{"d_model": 512, "vocab_size": 44844, "norm_eps": 1e-06, "qk_norm": false, "extras": ["capped logits"], "init_std_qkv": 0.0153, "init_std_o": 0.00271, "optimizer": "muon_variant", "grad_clip": 2.0, "batch_tokens": 65536, "steps": 8902}
MLP neurons of a small language model. Each row is named by its layer, matrix (down: output weights) and neuron, and shows model dimensions 0-169. Each number is 128 + 24 x the weight over its row's rms, rounded and kept within 0 to 255. Numbers have three digits each.
A block is one neuron, or neurons of one layer that tend to fire together. After each block is what it responds to, as a language model described it from the Wikipedia text at the highest values.

L4.down412:140126147062171084129165124109173110137151138113136130129085106097117127138138113123133105126115130129126132178103139137081112122108143160162160140110154143121099073131118141166109158110135135122067137202118143148154141131136147124140100114140145102139113109082142112128128127139102143164136140134140134127102114087150081117114068117161087101164146165140127104126151131123110090179158139105133124075126152170187087143109126149158154159140177104145157149144136109091114158118161133143138125143097145098123105114
L4.down1087:154115095121126122113143115123136166107129152074150152139111118109140114110143110138140144135136136109133125147132146081153136097100140167141104143124116140132100115166144112086102110110145116130155139135092135135149106171115165137109125151150177102136134120134164117100117093165137164132114136132140157126131102138112149129113154105134130140146106157119126138114115147122172153120125085112156149137132121126138102130132131142167096190154122113137144148102117106132119108139148142110039124114118114147146150159
L4.down1617:125093170103121118090118093111134130141104124189152115133087150128086117119104138125162122134132137122137128138106141138125117146143133141136101118114183130121130126147130148119097131150124137124127136184086148137129131121150093163144125139165110141134148155108153133141107092156139144165131137087103126157145116113132126122120108127173135133093131154152134120121109108120190126105131081096157128111116137075124116191083121100120116118178142197160125134174138119116114157126112124161124106101145106108150161106
L4.down2003:109094144106171123109162093102160120159089109175142098110084143139112130147129126115120138165148137120123089137122155153138092139127122097120121138139135110114113095130114089153138120164126142095138154143103103112114183129120121092140080105145126174149150182143125122159106115184139151143122135153164132159124133131161089092124119152133157140118167174150124126126064097162136124148125108115154092127104113071129097132144119136146130140101167127152137160135164137116123112137121132130102138129162111115149139107
Responds to: Pipe separators in Wikipedia table header rows, especially after a text column name like Candidate, Team or Player, before numeric columns such as Votes or Score.

L2.down236:150145114100124117097133158111142169128123093085131115095082116075149094133094098099100144159144145142126118136138114090159142152150143107122104104164131096131134181171135086128141168127139102122151096124076155113131127101174130142142132101124114108159144133073163131137143123093151187117153124138140154136150150154141130109116152106183157117118110106104114161117139136134161104121150092147119137111120121155098099135126086145113090130097165145124166134112167133143168106188123117117107151143119169081116104090
L2.down498:099082155114109159141149129095131114157114146124127098133102107135114139141114109112143146135103135165091116127115160147122113124121184134159154127143104095114142149110089097132160108156132148099099185121151127147176137147126139131157107079133143115088148127158124128155123121128118092152155155124124091104097124087181104133123085091149089128091094165159129121154145136103114082127134114118138123128141142115112140111146089153127144156105147110122124118142103129109124110128131145120122126160143095188158104102
L2.down558:161127086126149154113144155155130150122121135129159127152117133141117132145105109113139162129187101138109148114139127131195132138101143156084131102107112120139166148165103121151109146164162152125165143126120135134153116156120172118155146134178137143117125176141084128105093107127120126133122120121120126122117089089126166111127146104135112072133093158138156123128143175087146118138119088110144131137155125134149117132131138139083116140135132106136118139130117140081098150127094175140133109122137123122088176177
L2.down594:141111157156136106154133107101129086135116131132140106152136147150109134116125144175115101145122217165127145130138113138136110167141141132107127154120148172130130129166127132082164167118127124141140108102106132180105154142083099147116137165137118113132120121117129095147102129175125122100161134160125112149118143095100088168143116151109128094151145114103167078158127089131096113133150125180138163102107109116161103126125126145128106110116145159112086112129146146096119135160103118151115164137139180127134162140
L2.down597:146139108160140110143132102152122141120112149111092123122180128136125117130176086124172130086127154164098152128109094178104124154124134088116107121111111119119096132136128133147131131182131096117188149109145102100172130119099164118110141148128128144122142142164150103144163137123135125106103181098116087125108124116123113147106074124175128167109110113114121160111151120159142124138143129097100114141145128110119119123100091124108137123116152129112096128136097117123092104102131158108105144136103128188104139102
L2.down965:112125168114128121135151152100093141138141146128162125149123108135100159140129115140137120142157108131142156143141164172144124141170111152109129120140161153174144081075106116070116151126081110123125123160137152117092190110153132191127161118104171084149157154098106146165148111162128171090141101114117120133143142097130128114163115108129129147137152119166148085114122109136165115139101128144130138147104107090062161131129129131155145163123129134123127090105115148114150173143099093194106123086160124079122164096
L2.down1062:082135128158117151141131120137114121132079122164128125110125146103164153137162135131067091108150161166156130155165130183164117111171145122155111080179136146135167132123082149130130113127094095140127106146154132122096133137137132125125121101152110109138106111154136127112124129104163122164144153134091152132158173126121145096055135101135128120095164143162106102110159105090144128144132139162104135119195168112112141131103143136111172089125124136113105128115099113125134145116143108173166154106142116142120091108
L2.down1176:129135138100120122129106129130071133128112114158123158130148141088139119129149143132084074141172190159128156125147146092106077111104162115142145147166186149127123097083150178141090086137161082092137121059082140127100132162119136092132141141098118129089160155117130169128135109132117145085117137127143146141125125145068147132113133123173093195150112110152135133152101163131116099123111118133166136167144081138143143139135167101094105091096136151172118149104143089108078122126137061118115131124127138099131123143
L2.down1352:069140121087139158118117077134132106153130085122122161073091108143136096093189115151113121135084121088134086184131146124128133115103123113122112132125150132157129120122093117112109143117143166142114094138114089150123136140148099145110131106157120129163145144139103110141119106126172114142171117137130170169125088131129099100123098140141184116149149145098121103120150164149154133083132136122161129109155174071118066125124104100132085125133143123105124120114109159118105141126111119178114134123148131131133122143
L2.down1455:145121143098139116118124073106122118110112120130175106113138134159177123153133170186123093148156104087101155134137143126122101132102139137157122120125165120151152139118150097111155137116126133129100172138158080074139196101079122163143151054103093156113135153126142102141111060160118169155123110145157102170146119122097125114084120133147132106157125125108129178151134134138129108159125079113085128096141128143131134124133122098118107122106108120099131165098104133108100122148143154095148153134141117127150149130
L2.down1712:113128131133164113144122115119103115126136102129109156168145115143078154137160144078126151117098122139104133060109118079146149150132176086130155133165145142120157121113074087127133127106156083112137168094128099142136123158181117100152139115088101123133133126150178144146132120118117128135128102098094157158150111094072106137126129160146060146155126120082091157138139144132124117128134079154115108131128108089097137148098133148150192127129100079107078106122116100150115114144175079104147131113115159170106142126
L2.down1836:091103109110123136136135111097080131120098134165139098083164146108085152144131142116182099143150167121119121134139117120092097145143100125186098138108133147132154145120100119116151156125131079116111118158138132139131172091155083157120124132130157181103127150132106117164100142150114156124128149117128097092152123123147141138076104150107112130116094134157131158123090153069116140144100141093146121144151164120093154126061130135146120089109136122101176108153147170143115102114140083161127108115143104106111115142
L2.down1911:130141124180101124118129106138124135113113106097126180129137147184146086116139116163094124135142107120122096149133156140130121113122114129127130142149125099157088126122157104111118112108143153088160106149094160120133141142137159150096114120128120141120168163094112106152104135143099140142119153140113125132105099115084109096129129128158118180178119161115135147061112158109168140114109137110164121135117140150125111134118140111127137164083130128147139116133131142126145110066129114120088162117107131143121116166
L2.down1938:096119104090096156145144122127130146150103153124147144115130127166128108139108168125134158132125145134122115103147127136145160133155113155168123123116104163156123114111152145095167167140162148137103166122103164134126137085166103138137126071122123114144151097162095130134122137115111108150150099116065144128093148134136140116131125077148161122110126165141145117160149134110136089101142126074130108119118116158101124091101160073143124140135146124111112167118137114116119104098143134156152151121135160110161106136
L2.down1946:125155125123081169124145121116116112162134114137100102130126131097116120143114119129088094123126109141143137144093170107125109144115110153087130133164173093159100141123150091081113125119071139125141124097119193148144137135120122146124158115110133099152138110115093102158130154158124169146169157066145109127097130105102113129174114129163082115124098095153119119118119154109132102117117110128133152162133157135114142115074106118192087117134131127103148096142121133151155102099172142157116132114093134062137150152
L2.down2003:066106146121132122134129148128111129134131155123134066134109104124100101149128142099116161119158184115104143159114139120124142120171143144138075140125120095101128135130114112100118136140165119123131130133133094162164113080146129149164132085096128105098108111145119135138111112101141135153164139090101189132111148112142125143119123145149102151158147139104130114136105159134109126094143099090119127135129138102167119053113163110149136167154091089126129162115129131138093122090152154097167157138097150129156138081
Responds to: Column-heading words in Wikipedia markdown table header rows, between pipe separators, such as Name, Label, Partner, Apps, Score, Length; also infobox field labels like Running time.

L4.down1030:100117132128119114144118104133106132127104152086133122115146142120160143098083151152149103132117126102151110151143104125119089176161104131155082138126178150130130128124110073100146177129117119115092145103129118146108160081136136132106156138151121120157092137123152154144131149188126129147105158141142135125156132117104147130095109128101142114130171119179132065140119115152128142144179107167141117130135126125144106167108151079141136086107149131099173073115126204164136059143110098113087101128156134124158146134
L4.down1139:167098083120146084133125137128164143136172092112125155122149108152129158195124149117138137107149145127089131147125091125173146156124172128110103095162150090089138163155096121103120113145123158117139120154157131091102136130118119146144115107142123180147072113144080094107119131153164088146150156173126122136132071167148156155119119134111113093118103099153142120167189143137153148140139154114113142108094118100123139143120141125101102160103114148122125126109106135123088076161148159092087158122147113128146130128
L4.down1624:084137160155126163123127115158152124135103138122124162137107138176071163144143070124106144146145107146109106161108186135114122133145178126162133132143101124151118139089132120114144124132088182130088144122141144148127135149105117107130131130138131144163162108162112131128169124127122120123143095126116144096080117123145110128139102114143161117131120083136143124128129049112137122116146120158129126117138136084092095127125128083107171145125162100114151148103095191128142120134125108155165127133085120160113102121
L4.down1638:094126116166133149144142095169096105181101153165124092114120111113089151134136147127146147155108106124113126121152175136149184132139107122125116122141106124095128118138131089108130092111116091123147114125086116111119141169163113128117153136152137134101147103149131133143105115123127156148135156103128101143133161129121119114134155139141158125125174130099120074029144108127149104142119107155165156135121148133106125152144139107123145110135114126162133129136119132103135069090122104126147133125122138131110150107
Responds to: Mostly "only" in "not only … but also", plus focusing adverbs after a copula or modal (also, well, particularly, further) and fixed-phrase words like "as long", "in vain".

L2.down29:097110145110141135101158129086095131130130142135105103129133153148131131131115156054146106127127113087140122140102143123106132085155122143141132124146149118188094114144117057108155121116133122120077150140108136133138111112106114167147146123162146145155118163157122120125149098117151128144114104108117161145192143074151168140160108166091105121096143131151127151110116145156185151144138151166120089136132098089106125145149163104130136133136173103139153099160103150122144084167106139122152167148105162114159095143
L2.down413:144143129088124090176134131093123153146109117135122127145084140099156124142133130117097103125133132050188065128127150137081108115131129131135112096149146132147154161148105134158118115113102144113121116155147122155110103120138103143105141135118119168140155097137132132139139137131120163091088140138122108133103114139123104113122108132062134136115124152131132089145152112137076142094083147159103110149143098108145065114111155118105124079147147083136159126155135125125119117107071139095118123134121115155134134128
L2.down429:128098114094168095108153139129161104083166156142122128150117126102160127122128137136152104106136112109087144165104124152131123145122158126111109155131118108128120109138112088105148117130115164121120092150160173104131170045108180113146133071141109170150099094098167142131116146106100147109118128128135115123132136132096106114101108101102099142126097117117104114122144148146098135110117151142139136148150143138095109133112101104114102122103115130114160129133097109135116123133135128117112142168194110154109177121
L2.down449:112090146140103140074145121108095120108140125118135142132107196118127118144116127115105092151126088126105158142150126110125105093118125142090117098121150149108133152099167154101155144133105131132124149134129118121166146177145092134119167141102119113118078129131116130122108153149164111170128086113136152091131092113158125163128130087172123138112149137128109123128103145108122148112063164105161102169142146148160157115110159148107120121137115115160147111111118150130143102154107111147145106134132118133143159117
L2.down479:142112141098141104098122117120142139141158124157130152138093140105130099080156088115144138186166132106123136144088130110118147128092109120098138136132125105128150104154117142147093146159108134110128099115129111080148183116132097148148110127153141165101162126141150097119096102175130160096184127120118148170099109150098138110134117103115164133124088173128092121142145123097113165136100112128133166162132085111109130172144131129162105136130106110099109152117091130145152164125134110185142123140130107166115144116
L2.down561:079150105129144137155135126132108149135121104142120144119105138138170126122092098141137106157083096161171110134197126147121111123109132136121134141121130142139122108142079183131117144171101148111130126150118090089127125078112108090130142146133141168113111115093135106131088131119127126123142138124141132173120094158100108125131155087132143121128142057143173129109134110140127162153111113102109163152146140140165175108077132133104122174084131143159138144121123144126146143136133158091111139089131105138164106137
L2.down863:136121134134151124092129083142130098130127137176103125147110113130147132092121123165155088129149133083124182153144112149145125120131108121132145115124141136109133140136143145109142102128109135114149122078120135132137161118107160134115104154179162211119124109124138179119158124162114091165118116130141157083090144164138114141127160114127131169080103093162105083138135094134139061129081141155172134134099125149152163128130128127138145130101116140180139156137148076120142179131140164078120105083117113164152115121
L2.down1068:126098177168115127136106122107101093110108135126119131105145080096118127152113168120104111093149160125125123124162122091116116126141145109087114135169143171135120102154131163090103088123177134126136142159099141159157080092115124060103132117146087119149183134118134136109112164107145143156133119123177134117099105117160130117114129139142105109140122134123105114129101161140159126117138120148104139143145104156149123171129160110073108132140174130143140112093114091117091116129115142157172123123131136090132179148
L2.down1084:147136137130109145176112103123199093120087144144131099127112105155126148099156140149095130122134153136107152136135111129103146131127116124143118096189136154168148157141105116170139129123125133141107124143137160117146081128106132121111134156139083117123125169160135107149140183073176095150124133116153160128123127128123144094112157157082133105099129136159140185145135150134115125128129114145103109135172124118126161167118120134100127153140164141132141125112166128117141133119137123152156160132159110168104146163
L2.down1163:061153124118132105074135140141090121093096113115150150137153121085161116176102111161144103108117134098114101089151150158095105161100168132119105111134166126109086111137154173156113134153157159121103110138088125102139136132110135129143032149122142148126132096103133132139145106150088136130100120134116126095132156158062098143119169106138128124146116123120117137160118140144113126147156101125157165127161155135157146100116135128107081136115114178124146138183123122132121140146136139139117099155119108122135165122
L2.down1209:165127112120135122121113089110122151147115148134152111126138130169165131126117124157114129151138143143165161155132131147095119143150131122113052122109078157155155105135162125116117101090130103134152113129102123121127118165116101160203112124144134095123103128145120113076120129132141155109114113097124097117133133163118138137171135118100170144127133116167135105138122146183129143096159194166115150124091115142146131123106150104105118134094099108151088130134136124191115083119126149126111099114154080096151158155
L2.down1276:155107126155123123086107137153142118183100115132137104111100089125177141141102105134119107121124139157120098172128124140107130126116196133106110139123141120127134135103137121144101116178112154138137081125107141160094132161127106118129170130131123177131160091143099169125165115156098112130169114131137176159091085107103142140126113130112102098150149135072154087128120104137113136141118156161084120134093124113102138180132090152130144115102133142134119167154136131130136069170089104140099134130140130108157146159
L2.down1522:142111083152134122128133153174146108121073148109113153148105154146123156191144171113093135141137111122106160078130123122100129098134133155152181177166129134148104130097159132132124116125103103123099135145102134113131117127093107183120143164148089168114071071139150117145151133092179138120130164123152133124116161118154180137130162103137109110135158163078141138167140116143135157194116131093138113103139141124109109134110118091165129148116134139129137130148099149104185123127107152136146160123091129092135078141
L2.down1549:143153164118168103108113104116118184153164122101100147123113107124160139081153102149163119153115124127103125115134101116121137113115094122139154118094128137143123112112087130081104114129125124132094138121130079097135161141125078162149137114145134137126129122176156095127164119133140128084108138110135149142166103126114091126135126104109150161141097112120159132201117091082156131114138097136106138141132123122138146131102158103130120108105128088127111127103134121116159121140125088143138103117150134124122137133
L2.down1639:115148112116149122076115139152153133142135113096140138088162137178121144137132182080090140112160131117107112146127122136136164176141117142093145101144147127147130172115119126125173129152120136126104144127081145109136087160110142136158116140107126114150148142138108130099102132096160091127135102153118164106116152104142161163142145120124144126101141118121147095114074155115160124165130132139138113105109132151127127122126125123125145121108131148143122174174132170082134147169098114152115127106163104133104099133
L2.down1908:125139145128105154110110122146125070129116078128139107153182112089092116132110127125122145123159101119105127117101170141097123137168118119186136149112096120119117126111134155160141090116116124130149132118121085116101143113123137135150167121106105146106125141127132119174139109163202153165097126107105130109128147105147090117153165150163178097111106114143096107153177105148051112137113109123107142123141110121142098087148118104139120122132100131125118116122136086122152127124120097112124158087079141108151065137
Responds to: The first noun or word right after "the" (or a possessive), usually an abstract noun followed by "of": presence, role, start, creation.

L4.down416:111098139129123132160159154121146104139130130132096129127126109120138114053113160107148114135114110142133116147141137101177153105154122129147116150102080120091141129136066126141132112139139140150124114107120090153179163143118084132154148095072123145145109110140118182162102048159142137108141124166147119149154127093147157112130143147144116112104162153096128136135162194127139127130119155131141095140108126124149153122131152123100134155099124112160125145113140137158094131152122147164137085112115155118146134117
L4.down460:144137080099151119116128113091130173134144112080136136123118131132109139107096112144136127083130179167133097103133109177108166138103125097136135148141102128132126166163150102144130135133090158095113112113127127123161155160114085133124118132129132130122110099155101131136182147099098158117128127124076180166192119138093144121144163122131135125146085095155102060149170117161127121144159100152088116184114121118157119097101141145134088113145126124148113131106126089127139090121147097106120100142132115153132092086
L4.down1610:157120114109136117137105120133161120139090125107095108090148105112168120102118091159155111128135143126133091116116101116120128127128094122122114162126125100156165112183105114173105116121163143118147142118109147160175121153164135125120145123095106114124138112089093099109147114149080125125088162125102138161153111151117096102084108159137146095074153134094126144142136157114126157162137099134146118145102125163124136105138133168162090167081152115111117156139162110139123146179158132127123087125185190083090111110
L4.down1977:128133131117137160129139146091145133092100110111090100194163149153124099107136142151162140144148146160159156155151126133147091121152103107119146131136068144145169125150086166144150106165103135112120120106118098165168125136130092152131119098088097132167096091110130172152120111148154095076148123105109156153111136152114127129118084147136135098107140128073148112140121148115119123116160160134137125122118168139099101063144101094117157144141135088118111118160128170145089115101149119158126179123178161144133085110
Responds to: Relative pronouns that, which, who opening a clause right after a noun phrase or comma, as in "mountains that contain", "bridge which spans", "general who played".

L10.down655:110142173152132129131114094124121085150136155175101107105142094122170164163091126109114103117195121170138126155116162150093139106147112104094130162159108107128107115132143116120095072108111096112143089121150118116152165205115131151128133094167127068136123098096140121102096137154108101143134125118098111125085139137138133110101141147198112146128134142128155130099144186091144079107130093083155153155152165157130149111139130101156195170178123174089116121127119168108067156148104114108125130150136162140120124123
Responds to: Words inside Wikipedia section headings between == or === markers, often the last word, e.g. Career, History, culture, Singles, Soundtrack.

L10.down150:114118098112144132095150118104120097114139085119158116143083132113147120103187106132089150145161145123109079124135148147112107113094065074156111076094092138092124113164174124146097105137110157143132130168129116162150109096105118094149163107108109090100123135132093138116102131153157159116148154150114135093128149126116141122106080091144147118158120169130128095143186150105114158119152163134098095089118107120102117114143127147180140099170127139150115086144126093111111094103096122156146150137105126121157100179
Responds to: Nouns right after "the" that are about to take an "of" phrase, such as the help of, the age of, the arrival of; also "as" and "like" starting comparisons.

L2.down203:141145111117140100147106121145089109106133155123127134145121156167145119130128112141100140108114130120162119135142126128178141149196081113124181111132126165076098097072136113123145127102095149094160151174127087158179149119131121126145098138118179153134114151127092104110102113166129163128126136070133089144149125154124149117161139127113163126124118147157088093128131086132123131092105145154159144101121143098122146111107157101144137157158060087116139117138126104136074092119119139109168091138155115150110147173
L2.down506:169143118134096110137117159111142147155131116152139137119110100186142108081120138118091143138173162126138122148128127129135110153104118128112144134122144116075122129127135117107084079146150123105090144147160124121147167127095119116072126112125123083119110078183115178129132116124100120155115124168149129131114137139114097162134149112080127132145117169117181141125113129167122132113131114104104142114095156122109121096119126158152096107121162154130117108104113167086113102134140174160087173153132111102169164126
L2.down774:117112153134161136137124149155132104156125140125119145156146170107111114086114114118122076153161106138103069183088115127096153154150144114161122120122120099100073126141109123130118110121143140122099145094153187089055155107146097134116112149153143160096187172144146133135133098129174149145125128147148141131159128118144129126134090126076164120111128116142126103150095101095134148149108169161149083133136135145134141139094169108163146124120104138127137113132101146114145115116166077167171100136135120092144112165
L2.down830:113090127154110117091156126128129158106077147134122140153099151183115153162141159114132106103102162134118141114137118114141091159164121134138152111106112105070176153099174152123121091069108107136113136150130104161123136171116153093157117113131113142153130100113088135120166145116099105125151125158175111126134096137139154154113098144142158101151144148152086114126138173140121167139149151133114147110130129114167140147153138120126124122144107104150128132109094147169110111143090143123147105114139156084159146152
L2.down921:118151157104175125138149103140145142139094103080130131113096182103141142089138138155160095144083154103137090138086105145112112095101186100129074116118088125138145126116098148123151113129129091119117123124149121115147133149105127131110085130114136132127112097136133101127159130113125119118149157125108121162146130151125126131140114157131114132113157122160167102128123148111107130105132082116167142146104126079135164104095124124133182158148158108126143098157091081137162099180101136154178121141153167183133143121
L2.down976:170138089127127159146127174109092153175100129125130140111141176159159144139129153116128119081111131134114177179102175101104125069128148113141095137087116119119162140085135138067138153154115128082136135106107124129101112132155129121132124122132115133158113126133124151148147115122108157171103153149130135082143167120134084132068152139131126139122109127130118138073096109163129137114152189110091163111149133119142146129151129143133125134159161124132146105108078111100141129120144135099168158110118155143124119137
L2.down1120:125101122126098103135118112104144118099102142113134103114112129107143173143121061146137131135160124118138116103148141118122117126137153183102155109150122114122159152108116143152113134126138087120120117095143139144126163138104102104169083154150149113131100118146083138136150101110110112143140097161106127143086146132131119114094094104112099110162125147145129120096202128099101124099117129167073148132110101167119111121163104091129134145150140132140139115118157127127122148108108132145156128124133182108152148136
L2.down1196:090114127103145129120119087106120138115129154115100118163173126124146159111151115112118098162144078114165155111131132129146128124091165104140093151070080134150143120121136098104156161159105113135137140111088122154125117110133150121120152054113122173124111090126154113110143070157146167115156104095127103121126129106174125111071137090120110159137082107121127106133132128136109154110142126152126133109168121182124134152154122096114129152132126173134119127109074097151071120120153126140122126116141090152127124162
L2.down1341:116124164109141159151147098139094128086086062060090130093155094108113125091108112163121085147137126117140111118121130106142135120107154093119124104133108092127093165121129110103178121129154103108123123124105115108152150114157135152177153163135137087147144096142132111114160138130132130112107145131141137112171144108141122149115138100173160148123133137114156125112126158130164120114149153121127091115116106126145123172150112153105090119155128133173138124125104127156152130114158104067153165166113092158106142128
L2.down1373:110146166101145133118114121083131161081176149132078140109114101136163122138143123141127173144142119140095160077115144134098123135101121123117097131122116120157148115152105157107096115105102161156105158121149167097129147108145132090094163122092149138103109123147161125153148133153115086115141135158173123140121057109132091081132093093105160135139098145127133124097088133139140144077135117189085127136131134174126121152136145136121150148147146104154167164097123104128154147088131115152163103130133131142112129143
L2.down1379:141162094147141123067142101117103117156157173170129138093121112125077161136151152104131111138135136166139156137152113090144125131110171128111123126135119118156179130151153101147130134156188115123141133096121113130135113092188104122105162108129155148125166170099082106148151143055121155117149150143103112135153156129139169100136136163125162148137095098124105145113132106132116126112135132098130104122125080142121196131096145124137129134096096129145142107141096080150092115130076161084183121144116147068149121114
L2.down1429:113067138121085134124139128106114109097154127150145125131153135111093131105097106095138088195077100141131122128113130121136108163152127066130103134132130119083120176096120118139135134093088125110123136118122123155097150147170123095144112117131160158138125172106158076073149100180173078087104120145138087118137122098199139098148155119142131097168116151130119122115106157117134115114116087150151146107177136114102127113155148128099136149136133139123155157155127147161087136166130108136141139113102109151108127155
L2.down1496:109156150133133143096133100116109131128079140139104119110110151127105163116111122170169085133155129098141097162094077137147130108165144139130122111104139115142115116171112126089150131160146162100126102155128096086113164090104146146147128127092111142131157140125155156139082100127132147164123131142105176165094121136104142106132111123147150120117151124124139107092135135147147159138145114137124158115137148127130129092132153091132093158124101110112130156085118123127111141111203127153174103138165145139134186069
L2.down1511:128160138121156109106172117140113129139106093111144121110090116119110158157126136092147082119088146129146138109128175095151143144120124114089123142096137147145153094135194137092153159074095148173126140110120110088113128094078146120092159133089119147117115124109140119129133137147106142115132123101074103109158132134146113155117124113149110125149077216145122145089129133098123116117125162175120134179118125101158137138147139153150149143129116117099107134122146122110131120165104141122138094121079186120092131135
L2.down1943:143154118108109125109102104103124094120156146110132154116083175128162130098160132182148117140152114138115153102141129128150132091119146166107118102150150181130143116124129115106137088118117100121145122119145145157131157150183105145129114148156141132166123087100146134095130098138119126163115106087169144162117097164138165100191127092138143093120142165121159138143170133149126155121149134140109121142117054128136129157122134151169154140113124098146152097074119137100137107161112120164085102127143113107107117153
L2.down1981:118138146159109087134095130119101083120112140112147121119141106091147111118124108156128122099150094148138120145072136145073109103135128149135145160136192149131096135154091127141083142104054146135137147129112165119137153130084119125154155088135162152142148070127097122090121104051142144129124114119120127116130100165160140096087126101122147120105125149183123096123116174135121143081124127106102110155155147128121134105137124131123175145129119139093137131124171071116136148108161085129099124169109140078110083138
Responds to: Words opening a new Wikipedia section heading after ==, such as See also, History, Career, Reception, and additive adverbs like "also" or "later" in paragraph-opening sentences such as "He also appeared".

L10.down1196:089127115119139130166121087114169138125099070086106157149089121126117105138143096152133128186146116100149104143125121124150150182139092086136134127155138105157119141117120117151093118127101148111094100128159147117140133115111107144115098125124127123184121128159163091120135085104120106161115158078110113172130086108136149097156111088123134171121133107089134065159149153160160140102091135082098141179113136122136139096117133112134126159096140156125125131141093119134094078129114095135151158102090119150173131124
Responds to: Column names and pipe separators in markdown table header rows (Film, Arena, Set 1), plus "the" after a verb or preposition in prose.